From a checkpoint of a small transformer trained on Wikipedia: 270M tokens.
MLP neurons of a small language model. Each row is named by its layer, matrix (up: input weights) and neuron, and shows model dimensions 48-175. Each number is 500 + 50 x the weight over its row's rms, rounded and kept within 0 to 999. Numbers have three digits each.
Before each neuron's rows, "fires after" lists the tokens most often just before its 100 highest values on Wikipedia text that the model never trained on.

fires after: " im", " a", " is", " to", " in", " ro"
L4.up605:456456542518488430542418459552414524514556509488547497581468522513468498551486508533499415627464446489439481476450509529560450472535510607479538572517569581535488492399549494542527551474654465433516516513477449522421478530499496450437459614523514483381481504510534489517485595562550497479527550532460530605557532533449587509569517480547533527540511538391497502573557512462530464559471

fires after: "–19", " con", "′", "19", " 18", " h"
L4.up415:576498489480510462454461467490452454504421490489480448536477470445437521559576389421491476442510503453495495544511519577469557489450500439489514569388482521497456486503591520468517509545508442418502525460479461454513564465485503411520471509515546448452444482550495501485503454429425471536621530432543417476467476502464544623436558443473496442393602530472420625469524440433545535427488

fires after: " h", "le", " E", " Th"
L4.up711:415576486452554485504451556470501523482529590478444493430432426531536475495505461493509432553481484472519431374620587516484562483422447526483498549469583531506565548479480468548511455493530469456659441484539516494416485501465436548503460578542536489476418495434398392469557560512566496578492537499481572564435608498396458563520533564511524478512505441492463502464488580464534533479542

fires after: " |", "^{", "re", "ra", "e", " co"
L4.up52:459529539523592472502498543554515379396483498613519575470408526509569475523419412415434436464468479551472503487537436510492482524531476462442520543457550607470520473538504504489516497536483431487459464488482445536486590494475588533446580473609509430482610420465502443477486521543579475541536569566477417460530534449583491570570504520484450514552516427491477489463533438541481484535568

fires after: "al", "ar", "ur", " Cor", "ap"
L4.up456:516529444421445471452540451494432589429443551548491485475496493591579441479513466528475463524495478443468558493478528456464473400454565557380462582513552464532552445450507552490484419395570522510482420470380510590527498482429557520459515467507484468515451484425530509543508504467558400583552549438545528501578579553532490460423593515643495562568477486453600521495498512459486567500557

fires after: "l", " L", " al", " l", "uc", "c"
L4.up226:562518486412506499460465546623536487495510507426462520520522469603577531459435713481535514513525472583504468568402547402459467533460465486506421461514515486424568413495520512463481513483504524494463530524490479533439455486461474534397387519466581517564413527505487501509457489553494550568581526521512502516473528568463579525565491549481512580511450561465430495439513475512505517519492

fires after: " O", "I", " be", "A", "O", " I"
L4.up680:532526485581465460557484389417543549639546521534555533587481507462511534448450448427505569498488466549389509525521469552503532510497512481481596602610494538495437544495315440491541574526537503488508399498487447521539473516559550553490488509569598483477501502456450542527366532513471543531489515535497414546507559557516592455478524518470464461505510546486584457507493487422526600479364

fires after: "l", " Br", "r", " L", " l", "im"
L4.up567:530550483535461512551433508580427487465560468450385449420474498511486493483527475502503518590478405443591469502563489575507609534479626484443531514506550560482442502450455571505485507522420507556493507468537408501567453513492523490537459499531582308513535535435561587551428491527411451572551564451495526513524550562446460516490565417489464514464455510403547447435477576515485496431487

fires after: " f", " D", " e", " h", "E", " Sp"
L4.up440:405418572468593472495517472481489478481443452676568463508530499425489432582527527476519555531512500485556362459476414582599530486495521483458512523470511558453527513512580598541531483491460421504557393491506500470402486505535508524423511481563492585507516470479556545462507485518527541497487447450435592489510456539523489545551552521552543591478491615466510476458532487530560532454585